python train.py --n_layer=11 --n_head=5 --head_dim=64 --vocab_size=12334 --activation="tanh_gelu" --norm_place="pre" --attn_scale=0.125 --parallel_block=false --init_std_up=0.0279 --lr_head=0.00642 --seq_len=256 --train_tokens=661500000 --steps=5047
MLP neurons of a small language model. Each row is named by its layer, matrix (up: input weights; down: output weights) and neuron, and shows model dimensions 192-319. Each number is 500 + 40 x the weight over its row's rms, rounded and kept within 0 to 999. Numbers have three digits each.
Before each neuron's rows, "fires in" lists the words (lower case) most often at its 100 highest values on Wikipedia text that the model never trained on.

fires in: "of", "in", "with", "to", "on", "from"
L6.up471:457490456476567532471500499542577519514539461560467525509450442488558485501509545511510513507494511474473492478436458523473479493492421488568456490528561555492444561450489467485524539501442567516468532544495452563541542562508448431516460533489509522460495442535429513543465446529456485488549529545429485535533553461481541502501480466527525481499494512483482469541536525440507532512517
L6.down471:541534528559463436502517531582532504479495471463489553492447496551437519456448546482513471478603485526538513498483477515465516468474488613414488585422475535527534464444541490556523418545548477512491475526501444502490463479488533459486538477477412515469581480518592492482454499575525534458516486497515511510486512484513451453526515444427493467440493525415489515526517515497445502572496

fires in: "a"
L7.up1034:474432482523599424425516484478489472520465483538489507583466474492467413495512464532593499496544492417455560525411586443497570494540519580507477508492540440526518549462555412506532479515491541553483530550436492522479515505446499472473569491512450563499527484455534495483532464509492569468531531529478527477487523539455506449511426533482448517526530446530462516480410482469565538517522
L7.down1034:516448512491505509535537469510482512473453495449544459570471453598539511438524482431489501511505386510540480473464449555437452454482504514454510521521569506463521444511472513529470498464485515493475539451472516495501490460573534492500536472523521506449530480403443568578478496443506550466500487476552518492543558489591481518517516497480444505493491540429537496510453502505489498470480

fires in: "the", "s"
L5.up167:476433451453494510534548472480482459515467514469503462487480450479599478525444520500489481533445458426542487519486518529511555485469485503525560507456531481473532493533474444474509562449511480526521546427479534500478464535522532524482486486545549552454521497519510454514542511551503556576424504466525470490585498420515523499501449449557521461547459534511550498488495449438518478439504
L5.down167:567537499480479491453526559583537567501502527539614442543511459494501392498478479471472550450434519476484561487554529523526483470442566482486486512477509480441526500528505485466532429520418573562538537471488452501570476576567570563489502574455537515425491493482524472449517508529483493425502558476547504479451448506508464536464529546439543485499501521521462480518519463523504501526443

fires in: "an", "anomia"
L6.up970:533524513559510569462516472518505493499534488557520419472584509425461464476549535492601529484544525532535513521513517452513516523416513520517525480404380490496497529471472566507440440493422481485485530490428411580475509464472514563465556497527506447448498506537484498539506543521486563475522495538473563494475477441457538463476494536503473503504531611532632502502464497432514546529508
L6.down970:460517456528428513498508516490533479485560554521523480499527591501521464557569437568466446480471412466452461531559538528583461474497523522497502511452479415471548439505466500426497497513571532452506498490449519545510470457432593517487445530500476476428430532488488454450539524515486551489497474553491460503464467503545439553468459437510491503436510440541473487482509479443561479465546

fires in: "before", "on", "until", "after", "later", "early"
L5.up669:515526473536464515460507480491419474497468542506538519483459487501523517589531545409497488405354480535511438535555493541497484484485480493524476543555510565452477435506474447461506587445493472456494496431481550455539478455512451466469438529510432493509503556539382509547425485456459521513552518515466507504491517482493477461473522565505509504477470509532561474526471543492423528492481
L5.down669:520460492542550456531488482523448514521498531494490627447454524445455496496488457560469527507433528492465547413513516474547465475479428452464489492479461534494460495549504460508571460547558464512523484507512503496550435568533518484450584566441485526434496537472530544495558485568508540550494530433514486527553487522495448513527531504470576472469539601396472483534506526479538458447493

fires in: "the", "s"
L7.up851:560433470504499511474479508509472503507463475528515511503523460520468482555448502583529580591506480537505553500560440466475580440537440495542470473534496518525496524529562590499489479502498439498524516593481500515470478534567592575454465532562484588532579490466494480444442506492552514449401508533522531525468496453512442427433475478461436489608470536489508522477560481471489509488468
L7.down851:531446482451516512552469526444530482574508503489494492450486538505445497469521534410520511513421502574487481429402553616521472506412536515485491457543442483460517492451471501462533525523505603438485532438511458468496467445515519558511527466497491451543521445446518511552479454464480471491424520504535520521474486486503488471554551537466487587502496510461470505492511524573494537512493

fires in: "a", "his", "her", "made", "warped"
L7.up58:429520535422476517500498526354523473468511525531473506516518514448418481501490524414513481506494596423492559558457499553444520406396465533535562478522471511494520456512554517473498487448485498559521482566413526530531475516485519514565497429440487435529561476509508493544489508485486493515459587484559534509482474512485569488507505440461470523497501479480473491506488522484524473498517
L7.down58:476458423497520481566469494501507523527506478409523561496460485538526548497504511516418532465530449534456477435507491470537512583479481543505478501470489517572546512422489481552517539572524470474561472524531475415520604482443476496439509476505588489463464529489500456426496468595523480480498441549490450536487399492461504587483562474524448503471452476577511470503529517525566519549502

fires in: "to"
L7.up132:487467523475505476541511448555555585499460513536509560465469473564432489395533479504571530505538553471558502465433455541483499526512475556511502417459495568544565464448493477510521519529476484444543495500456538491485480415503469468471584528486543541532506539524474496465548415513529543593403479475521475475565504445499487441601430455477582554502534425523465533432459485485457538527494
L7.down132:582494464472435472481485511519518515534524467496488488463431466483539518514520573514547472450524495503511489481500517440520601486481501492501531501516491529492465565492461459544569575492517452481420501512516506477424496502511510460453494607566506513471545515480475443421601515506515553592544577511476427464500579489503524464480455527503544544438520475460542457538525517539494520540506

fires in: "a", "s", "her"
L6.up996:500406496422507510411504524458588447491435486492567471563456492527481474524407477520517484547509576469544505510506491446439495518484533484500582543462584469542489524498483499497517464508458471478526473478448506471574545588512590419478544439495505523521445507594512489536541465505532513473463520541504492523503422512496592485460449473499429432467503532485478534467538496515561465458564
L6.down996:553444501474538462514490463483533422497499517480472436508484449523503549480496487510556499517492553481472556485492486578454516496462551413434499505533485509472539567460442437439444469444519518535495571489572519465535523519526564514516563479478547522496432542423511470475468463468458523556506546479570481470468516539405464491533451521545532458555478529539597452484485537472506482582445

fires in: "of", "3", "for", "1", "2"
L7.up576:477510547505485469518521508427474463507528500553536441563480543508513546514488479451544510520509465557553530489542536608492435495444522496501522577466567508424542470456424489472468441519439478465417536446546478538492498480534518494496509466555471471525443502540516459525475522502433538436563496475488532495500576585520578492532481493485479478477536571506467430579550473426508493485524
L7.down576:471521488592506529441506442575495567446435463506563521503477453526560469507471478491530456449567551515529529503488496469485488449569521478517463363437494525482457552470501515431514502547448588551523520503544513476551492525530525476452538497547418465482546438483485533465433528499417492499520490519493444514468483441556516472403533454484571430536453549602495509477494512538429538578511

fires in: "were", "was", "to", "is", "while", "and"
L7.up374:550476504458455551491457457514525527483530518564507470432522534460506533434468473464492546487511490515574549527466554518481484515550440499503509492469483572542499494430560540475527497563503487512480529548553488544438551509541518468506542545506487501499446480507462505483512479510560540561583590463556498536473527476505442497550492511451500491512544539544471570457498442459479513528465
L7.down374:525551542541484500548540454488430502507458507495440525486476531541461529499512513455487529554503506467415486509518501406529501483458487548495493473454509508501516489524454472537523484480441522498442440487547433538497543469470594489461441437456498592552531437528502496546445528525501507435552529517472450468495501499482509467529483500514553594432497590499503523390520537535546518483545

fires in: "at", "in", "of", "to", "as", "for"
L5.up1245:489470451547420507450546463545554497447482479596508510509455531559501460478453536527536518521505466531453474549450539471528477488479439481494497451509488527514478487472455398477543369552558561502482470495544512509520463514596500548553501551510478571583461389506465471508427514468436538497620551566512476490492558487499507482480437395462532553507528521475484485518577522472498463534477
L5.down1245:600556508431507472540539541600457484497554501509532454476531466504480541422477453487543445447516485474503495472506480484449545487465519532557484562463465516487481547495543483536574452510519467502513589520511508586451462516417474478435534450525528500385537518457560498606510471517497510526421492509537554496488464513439463547496615519475474459461483560478507470520551493523467557533463

fires in: "of", "their", "his", "s", "the"
L5.up1073:508472548424524565478529459538534456528517448469545503472525465406507474505426524586452544415510463479450536477519460441575494470526508468571534478460541561495549507454542453467534534506496476499503543506518508532452452456526522449463516497494501427542462507469512518520474475471495497415472485484490573502452429595522483464486542534504482498557542541480602511432544504421501459464482
L5.down1073:485458456551485446473502597483460499456463445516474525478484441534549561536581552414474480529512520538499496507490513571522514494498488523516436453497499501516500459472496426559505471472476523464506421487615476469583498490467497484512483446510488497460455516513506563462527499535464507515526491497503478540518576520497481439489477582499442542537522488569429511553503489540460487465520

fires in: "s", "a", "up", "his", "her"
L5.up54:519437488551505497556542497550458572507459498498539459464468418496500511453507497534580587507526432474502428472505500467541489410485462498433557530429483556434535487485468470503484491559516484539559439526488507470528444506493542525507506536513487528509471507517469576508490437548523477476553560518517517544479507517491591434489430548532537519442570585536516547457522431490574547548486
L5.down54:446498475478471510435449517490508546504471490432490503519524508526499492475449462496442483516567518519495577442439508532532445467547517514554521434510496476539521467434410516543441494459464463502470504499516494559525506467423468457495570551532529529467479493605522480552534506463477523435439473495461457519425524507533393484524512464541462535465449522511523507573505482495480501576574

fires in: "to", "the", "s", "their", "whose", "i"
L6.up697:553483563495498529465590556507521391531508473516434552441511498530528433476491482432513453501509533496584461439564450534496511552506406493523553513427501535551503499442514385488465514479500554423522501501504501512503471518517494487517465512532505468490513451531471475435442489510543471448489507513465437556458420564511472513433508433493477473545580492521569463474461419479525523548506
L6.down697:510510507489499474511521508500503602470427535515536517482528481533485427551526499566498497445486558473493523523519448488518453462388550487479552500444511490508503492542513495554545458464566451524531523535583506461430456504501540409512512480478502450468480546441541499505575462500540561451559577436505522486452530534504472508502495514492560530450454470477444495511543540546458488475487

fires in: "of"
L5.up905:510514536528541442484555458453451535528478482523495499530501462517491495383598503444501545484432520528501514533501546438450459470493480538469592477458541527410546522510531488489537545450547463541526491435542512456462489476503476423474494466446501507523486492541486538481507547397530457580497496573459523604532573526491509485452487482478465510517526494525531437473485524573477499471418
L5.down905:541581563474519498433445467533513498454535599478475551527449556525543550597457513553458569433447520445520536480477501572462478484581461521521518466406531531539466562533547485474535537442566459566401488570542522507469506574476453465485458440537445475471531530557491499505520495552470510463471521535522529544512495491485436542462527552491455488534508464538486460524493537515517455512497

fires in: "to", "not", "t"
L6.up829:513522556486477523532529468541513563479522475601518540544567490496478516465466587535572530525511556436491471457453421513499523541500481535482537510461511444435464464460482469478518468461496516493488515535442520483456476505465472507463445532515469483504542483568574459499530499476510542442568441463498483457476461517523496477475463497470536535439464467539512480564507465491509456466564
L6.down829:523525515500504408547484549477504495497483455475501588437435512528499415516497525472566477534495514487419478463534504494485482462369488495453501485549525542491507422547541507526495516508499506519423469432555521511534537485464507378520560585507446434532467528451525527430454449580521478568562511483490514482512453460515528584484493456479591568526500486517490488524544470545526528540440

fires in: "the", "its", "s", "their", "with"
L6.up149:456421501483528494496518556480492556526484463482480521539449501520528498550533534485516563501481583481482477528442534509501472424504505510479437497519500533530451452445516481449565567644500552500526485554457500495512546541450528551464497455475581521457503530472521443481460476533469576506528498583513560541502527515513441491489454491509481507546512534444508484529474460454511453484515
L6.down149:592520516532562489539547483494498516549434521470458448494547496441484491448505513517528500472512477522509493525532467593501420542570450516490477438436501591543585538427410438537501491501478479548489471517542435501504520528511512446552518498519493505511558455483470499460513500502564543451503583452492502496497520439486498543454583528467501420476494535484496470442509451480502523496471

fires in: "a", "of", "in", "for", "to"
L7.up345:494506518452526465474457502495532506516535529555499505520488493512565482545526500511550544561507467417529486536410493507527499602401424528495423536444517508445559519461480429521485470558519545464489528537388500477512487502515519450469543488498535488519435476535451541501469443477459512501472528553450466511512550496527522491411463485516430507506524519511459428541491511500524560486507
L7.down345:552407486494446479467495517492444480500501465512494441517487519476452422431473558486473546521569484451482496535500429500472443447496472526497546469481487518482473434493468506551545497496417534526499427470529515565487536539502462514539406426548552515512574611469510580492437530583583568472531507441552488508476515511483456522538518508441540441475464465521544520487503490511546499591464

fires in: "in", "to", "a", "of", "at", "up"
L6.up1015:519489444555500494449527558500517526475500558559550430539503443501526510430446510510583510532483489498495453542506458451523489482444444473470453501464501512517498499444525440440560462458515520510497502514454425519503531544529529562429532490460468490587524469520484467459414473551542565464519502539526538480515561475455588520464541479477509502538473479466417593508480556445480539570435
L6.down1015:553487556441488531503442438576473465512509476478521546544501489449506503436554474544460487470558484469465503500515515526503491443492500538554497531426508510511515476572418504544558450500530439470479618505475523512591499510519430470483536563456541497500541455488497581491543561522443483540497484514433488494518410528510451474486493505502471463488532525472464461531630531480462494524495

fires in: "the", "s", "its", "an", "their"
L7.up884:503505512524527468460518532485507474499499474466496416520490501449599423552443439527498531460470520577533514514554469528502516441509503474531566540430472483539520480419429544482591501547549516540547475473542508485500533469550513548494485592498459441480471479470462555419454464564548486498482560548491514549486484536432551519438456495505494511562458531554515439532478489405514483577465
L7.down884:529526512505532532392484494544537522437482539467534491506492562524447495487540523486506517450498488456482519435520479510504578441577495509529468520319451532489512450502521501526554421503492572541580494486486456443485489540509498479551534456488552561492557509503505476485486461555522586487470596495539495511484508505514523452495511484431514498480473511519518466519567508515483482493523

fires in: "as", "american", "for", "term"
L5.up114:532505471468531506397554613444521434557509554506512457541478583416538490523422508510508508485510587593487587529493508487422541496488543523484543497523518539502533546552510501504479553528484431447516483544424513536467490570529483532508453455532470486508507496485497491520550606480513486484537512539500525578507494453487475464474431543461559526510490480387514474497481466511494524469478
L5.down114:482471492527463492602462458602526531467547462445398495447492509512516565546457483520454475490505432489490509518523546510556491540532538478538441538406532473464515449462508527490520472453475520540464540468592444453533447465552512498520505534510505505484423452493480495529475421537487489569507508536467463456521521523464459505523573461446457522519531569597484466523555494512516544508520

fires in: "to", "more", "over", "an", "by", "following"
L4.up346:528471488516450448512549504569468531496467552509475467531509501502506542514512479540496448488489436531464539493487470436532532467497455496589485519406498508507560605449479515485495466508496515517555482527427410465437503508495456450497500507461456538483536528510542532534526487431519505503511456537579547414421484487541550510440496535492497520477522484521534532505449454459428485534532
L4.down346:503507554511566510492528483440454500504512510514527523500481553556440484471438540496572479453504425463502528520552557497432507524554499503504465459509508463521483513470541509541489479541505490539568442463518548543507511529497526473456561437555513568472470525505529502566534496520520497519586534482454472524509464457538505449526554470558479440421453484506540480490480577582548501458390

fires in: "an", "anomia"
L6.up1119:453546454496483495462491561470541455508558472510544490478541486486496460517494497515560541533562509503565524481452567476509532482515553490514480480551419500477517441505544551532527479525474520484489542541438455511500550518478434509521594530481493436554445524430493481491501464548516503510490537444515496456432496509401540423485523471472523556459498512622504469484442557380502532445507
L6.down1119:496554500500497546468478556496497439448487587453513494458534519506512491434526450520495520452520477478522446510560448520521543529503510503473549521485492489464467503472471536578512505534531515481501489505488409496520490505495541555473491472463546492478511489494513493455520487516525577469453467546510511517394436583506460444543489609535517494527487498508482490541515546479471503497581

fires in: "her", "his", "s"
L7.up620:483457511524547472485449501504413435525455563492466538553506535464510434507499485436576531442484473537442539470448463545512469554528456526501536496456452423482548440470486429500486549448505465523559441489444521516532460507432504523460528507556539531498477479513504474444592457540490497474428525520522527485509455518445467505466519501471521556477516491574516544554411476505498537513578
L7.down620:480468534558448469490508418454469564507434508474532488483479525480504429484509443500513507460549512497536491487455525549417467461508507542555542472497527571569491479429506491501485466497483534502460522538571502502521523535493548521471586518486456477466484484567478477488518434561523481438523502559484447494500457431547496465451514467470513475555491485488534507613516479505545527532497

fires in: "to", "be"
L6.up104:491497482508458462549459491482548490500520489519518548485516497506492537476557457528520475490542543522539520479506513480545517548517501481519536383428496509561517558415476442411537529480505476438506467595560534506499446471574576524465499478528488485461499446458501457496567461561452491514505475483457496491486415455457521480536506484535501472444593535507542531508443526453537486470529
L6.down104:536583531513416464496458554474564541503566484511508565488570472522472474462411484587467469526430556437529414450498444476581520506450538575580526526485459497555502502468481509473561510496515508558482470543455528535532529448460499456506494486502474530470506461478540544474490437528523465513515544482460502427534527517492454471543524509502575533488533481505480428474432475470510496581498

fires in: "to", "would", "not", "must", "could", "can"
L7.up165:506518509473386524502556504524535489526574439529472565524497518503505494526528532544504405503566457476525467454549563561462510515533491612490528467513497492487454498493542491485536553412520493498456497480526438463466534422531461500491440549528497497587514490503517465471502468447508537579540536423470468507573483486513470526593519464446569491498487438531473548494495521510505497561494
L7.down165:486507520463531511497510542466519442489528509493431483443603502571462499502487502490567565482471519469518465452471463510550504561484498548538522511506494553465615531433520481473541569429508544526479491513468543466546506522528482456492584520524522546454462534463468508377445459518555570418643465457458484428469484475471498511566485453456556450579482476528521470497566477540467531570490

fires in: "5", "3", "6", "2", "4", "1"
L5.up552:512490529396466525486483597505513453522534510481470507546478543412454439487534525476524502491499512478615438496476524560512426466485520505501480464456462520473467517570469475494473468531519549495550493439479474558467524449463506454467440459527479493521487531568475471472505565488492558529500441533540514533361495546524503427614455592542426490464583471549469463506546492444494461525483
L5.down552:475551460463535569578592503504555435432485504577441493498504466412436501519583599467516510454512476513526487537521485513492519437456556547476445494502466472407506491480480439498470428516517512465472511507542438499539488524556528518495534451591508423547546579529531532487440593555510585488531582368486477562457495463534465519485475475519473471489499490503466472532479502581482462540537

fires in: "as"
L7.up369:516535499466534538458511483543479468480519474495532533482479522469535608504430470550511468578459487519454525519506533517530507469566555492546531607518439444394546507550491490462563518497498548505490449500441495541522470555490458570532518452490474501571502469492408485515473491431501540518416515523486566475502509508413478419475525513473511509464543474529462464492542539540519476461571
L7.down369:421560538470562499542530443519514477508450581459512448531515531489409553503501466512581516528494521502522504472526573509497469462502476492525508480460533436452456486527521524547510413462439474531449501520541568555542500520576519415464518509412507506476447477605552497532479519476462475486540538519521514473463405527499489519589590545467390534488568500494554562523501531491534462510502

fires in: "such", "to", "had", "by", "of"
L4.up451:517529512528526529503540471527507519484457465510475585463462441465465515514523453483423520487464518478549419493466503534484525444488445454521520460525519480466475514454607497467513525513448475492448524468504564464525534535514464456464541488449548532514497479546518560418489557484511490522500511504428516508544447542450487518485549502564458489479523474522544556547522425460507545460483
L4.down451:534538534512621503524477555537492575535533523530453489525513511537558611553446505528488510465526519528494501514577457500466478552498452485499470484461428501485432530491535533514563462442482526523508517484470499420508481529498509522584505477522438452426510530524501598473591530560492546485497469497574542528429512451545456499510450528436494467467548592422558501456479457472482477528547

fires in: "the", "of", "following"
L4.up1040:486451463500585546439440524598540459457528502468558470486470478556502437509497468500512513452469435460466551543459451470419541527437513544489527534488506472565558489506482512567496543544434407562487506560519546504470524513480549436485525508545513488486529568478453497535525485575557539498496475491518495585477429454470479491445548451509443455547482521501475491551498536459450487480530
L4.down1040:521540514443466486490582531464563462554484498471507462488483452570514421540496576466554493501547515577521458518571478484534543486551453498498496492513408472455450490503552487528523492497481545482533488501552447492533521465539493549494585502482487535507490505520537540496488484472438447453527595490546488496500496533516508443583466540462480453456484516557486508409474467489556545541496

fires in: "an", "anomia"
L5.up464:474459463607500521473435445528505510505574542508518478478506475509571567497401492507498513503499522558469511553509565461495580506501544458481486526464511496595501494500418547500567514520508492470550579517480407545528535491445514454540512554422437533464539504535485491537543464539511516469505454473446486455504539476522488442490454526494476520465519479536515412506524472447466528557454
L5.down464:513497520456534514528542488541473444510473534497586448499480547484518506465554455582465502515470505453545523468478502537478528468488551492534483452509427467469467551492573502547525494551480478494497502487525459571477494523506501510509480520560489500460507497535469467621441522455483538514443486469524490567533465442539462550544492495466470561481400466489498480444484541507450501495515

fires in: "of", "to", "from", "by", "over"
L6.up589:469484497479489548550502433552517490517457483513494486503446461474559543440414510592492550567514504465515425518495539468459500450427472484497502483466491529571512481519510464491505485541460527458440427490459496588588555521482474498498548543501442563514524427461470514469517527569444471510588545548576461494534533519532502461413497447471524495540501581498480535486519501454436521496485
L6.down589:496563431471509547434449547526437481459467559494495517538436582491522519497455471558508523535470459492494517413469485540500502505496583500456506586420475519430499498483491462501551500529518425474454456495490514532410470503466478508464469419478498464495510491507485536522525514474448548518490519503534518493516499478457519522564505469518566483449459563557560468521482489500432551538411

fires in: "as", "also", "became", "remained", "formerly", "still"
L5.up361:486550557518478467537468568546483568475436457433572490486610476482510565510417536527445450476415505461442502507476482489482466479503433502455490494568478521443519450537536500481502540552506394491484540553492495517473514517508493477466467503543526390472522466409498497526473456501477483468501481466495505462476521530450464470554473495445491558472544476517463455506557470482527480534518
L5.down361:513536535539565483518528489524529476431562563535524392537506484506464510535507475549535460537589463524490419531502530495507560486471517470529455475449473519565474537507539581466564481575476478490499547518428480552509468501538523520498554517435519584544476531475557481520486477454476513531511434526533491499513446485549504429542472501519511508511537591442531537487548488432566515486546

fires in: "of", "in", "is", "may", "to"
L6.up1110:529554529591461541444486479508515532585534523464520507470572548542565527475446562473483557455531457486523557529446523479465508476447524553440526438460463507506540425526529518524518469510563499459500540562407510467489517556451500514445422435555536524499469415475550472454539504497514484431542471524567486477509520430464504409444486433491506479452550513424451515469490532525515548486524
L6.down1110:538490509443470450471488472481500443546477544426515514471536482444405521492500424516543569440471516521513572430496492508504473482462518490464540514528538532534484574520563509515479499484462492570528497551528508450505495549493462539529510500492562451495503500448485507536563512531567560490675501493495556473464564478481462503479574575544450481534506462467543453527590590505470554525484

fires in: "is", "be", "s", "a"
L7.up217:523507541497510493528517513475448529456454477562488484508534474492484534512441474451502430484507449488485522437448512552451541477477479499553448556532459473556518563480493553420543550529469500536468483502546524544495474486521472521520512524566471465528468493491495465400596533510522466468517434556521418489389544489405484501530458530477524481493432469533515444519542493503508503530482
L7.down217:464469503477461473459532553471467488522559423510415498538487496570491491527494528547396489489488507534481543534528453574537511530456497563453509498450449423453508555528523482530463558515456428520456492559448422457496515543478488470471495495530501522455535478510462471495558488531495467521502553482507535530511523465503551514534513451467454453487596511479502535494499482471512572401556

fires in: "the", "first", "of", "s", "whose"
L6.up212:513487544421529511444554497558581477471537556470544501476472480532543471501546454479510483503404423479534479487523524525541490458442450513510515467536553498469592454495500471540500496485524491520560501434535519527466534532528525492554491520534520441513502541485498465477612479540467453468485577515478494579512454468487483520466513516474494479527509540545392504480459431404460551478520
L6.down212:515535480581482517488541456427495508462403499498514455506527524526463432540497533502462572445571514525516473534474524503461506556468562447505494540369509517506475541577535526448522510441514493547497495456513514499495415458510503454491564476457551507521495545452528537510450536511518544508511561571544509488559535547427566523479482441428502466479460505518506478563518524520504492500505

fires in: "the", "s", "at", "that"
L5.up341:600431452561520532451435552580465490570467497424492489459493484557551419556482501469532577526536468529503555493484486564463530484575436462508523449536512465521517505476467495479490450526524484500539467467538535545495562552494512451538466463544499520387568514504525547488522453493446575494470467523523464593502462517583451454487490513499571462574480500527509485518567455474461488556445
L5.down341:488467481550529518433484524477445519493560446520462477518628513480568483495495507493467482454505548489405507482556507485471510456532501526484476532456548546585424464528476508507500526508489486561501523484536566499480527428607501548482574499495489608525489467498460517563474534516534538486471527493423424485446522476435490480434577544432506531490489504554481506514550460493521501497531

fires in: "is", "are", "has", "s", "a"
L5.up1263:587492472572440475478599564512507490466516471560537479521464410532488518519436487490517536549492461492473504487497530511471518453518420454492488507519548555512457510513549506453565540454526533478462495473412493532399511464497555537482435415467483511570539559562506528444505536384453537498521404506462521512480502480520506471496485486544417525442553573501486488471414427439552509561551
L5.down1263:578531529516518471513494531458469460488483514513477503492492520498457494466479539522450554494487552482528472557509466511554437492527485492482488500450504495577481494549506458393528496567497456498521517517470487500502509569468466417496542476432446464507503527566470467498543389462533555495500503455501452563506484503451501458460481487542549520511548473415480478544535447435477463482524

fires in: "as", "an"
L7.up199:498525420562572530524463545551481494532550492494513406531492565486467583428471484509522496496507491544466470508497536543500524523479450474471491571493424492435460490455518554564448541459474530488481507402483515488491593475525435472529460483482533425493542505517462524543473489531461432502483529487505504534462489460440475468479453505558510487467507560522467456468508557525517507472518
L7.down199:510497468539507458531513478511538534502479470469505416482421561466516549460523534466406461520478613526547463541602535485453551521532472449453526555415516526459444486478459497521478502580450556550509506538469401516509516512498503478562513475464587496569512578541483558516492491518523498480516523548527485424521583483445486428483440453494567513471466468468514487527502499535522531515555

fires in: "m", "to"
L5.up209:509506510499448542465487471559549460461533439543531488535522445487597453503460530514508439546495564502500534512497523477466506474520493437507442525510525455511493531493458480421582467509487473498477524476444465539411404524482539464519502534537485547502493464453541464472508481497554593516484488524459516501529528456511564475487473479466565490496593569479505510498541473531433622553522
L5.down209:485496569504518516510460473481471593483491453600525458479526556458550503519518503495451512521564409456543508428490446513477431548492480498471486518516506513477446501520488555458526509483523586471470506504537455478521535407489518536496543446491475455508534569516403521478560509458549511590476512435499440523489470507527522525503531516541458498528458521489489508542554478536451450484485

fires in: "an", "anesthesia", "anomia"
L6.up1014:467502455571413549487476523513484497511517466470435514488524512498500583450522489498544521470556447522471481493555538401557596478485513465504519506496468490497561497483522471495500449536470471480486468529475495485529498532512534435467478545549450519525515582531435561541607502573465496440464522577466501559520533553458467432504496530535546463551466534496528513508478490470499460525461
L6.down1014:523484508555472459478509547547463529517594506472545478471502535447534481545515454526534566463530516531496543418559525503532501470491488502450412459494525462488502443509501520572448467485464497443435519439505456491459521484394556548522493587488565474578499531554514479487498493530531520491554464528526543536480472540566541527507556558505488478396514455604512482448452520526533487436561

fires in: "of"
L6.up217:503444525516460492563505481477451535464499514500522488468480483534482489447525542514526542525537458455505418497470552501545525454514447493476518522477568540490507596534554504436466579481534444484489477460517458481491513516546467426437535493536492476550447515496489580545486492444497539498459521541486422572492566587524403548482526513437472590503497542484517452566504543511589521563472
L6.down217:477507479529476526445540492482484505483492485487529516501465484531476520547543498467542534472459529476427533460501458502555492516588449527492494547493463451504454518542558608510518520494524509454508483430467485488517439548488562500547497493445462519539487462551467513537531513573473450472513507540481475500477510580467458503547431582488516503500544507516453549509473443533500431514531

fires in: "as", "and", "than", "to"
L4.up1075:536545491468597519494444498524542513526568545422536502534509450505477591463507477587611577513440527473475504564521565471569454506531505486560486503479468540513493505535545470487524422476468503533531468514516493458499510574539399488583506506499502528450504510507440462425472529534476520470526469520494494501539519529506455466513348460451525506448464488469477581479509503429475489457472
L4.down1075:408547467505530492453485447471500507475453475531489519474494509472494513446426527514547488504553473531546533504410511471485485525433534517548406515530493502508451431455509500451431462533516526513491455488468536554496560515463469559498513526525412461596516557470537562527502523488504567477538538487496511573466586525569511531527556441451519509471511506506523522516559523516427485520495

fires in: "of", "with", "for", "in", "to"
L4.up31:461476481448524566492477494594551480481460452455491445523441540540458516372482459445564559492443477452489457558407585512525520484508539472511510445480466493518524442469496484529574447551513536491559529498452493614485489489469488527454467543559455467509465451451548469462535399519472503482540486551500497459504467480407548516475447430519528487517527605465425533559527515506531525518454
L4.down31:454536518434515479528551455586459550478415470522499461424535474451501551512476466532523514512524484479457509497510561483513548553481562489523429547483477557521465483528463391513486449533487475461545491513479482489469474530490533553517427433504524496507501524484538530401441483535452554487530450524500481508505481457461503508459508492438570492541409455515550451478527501558415523545492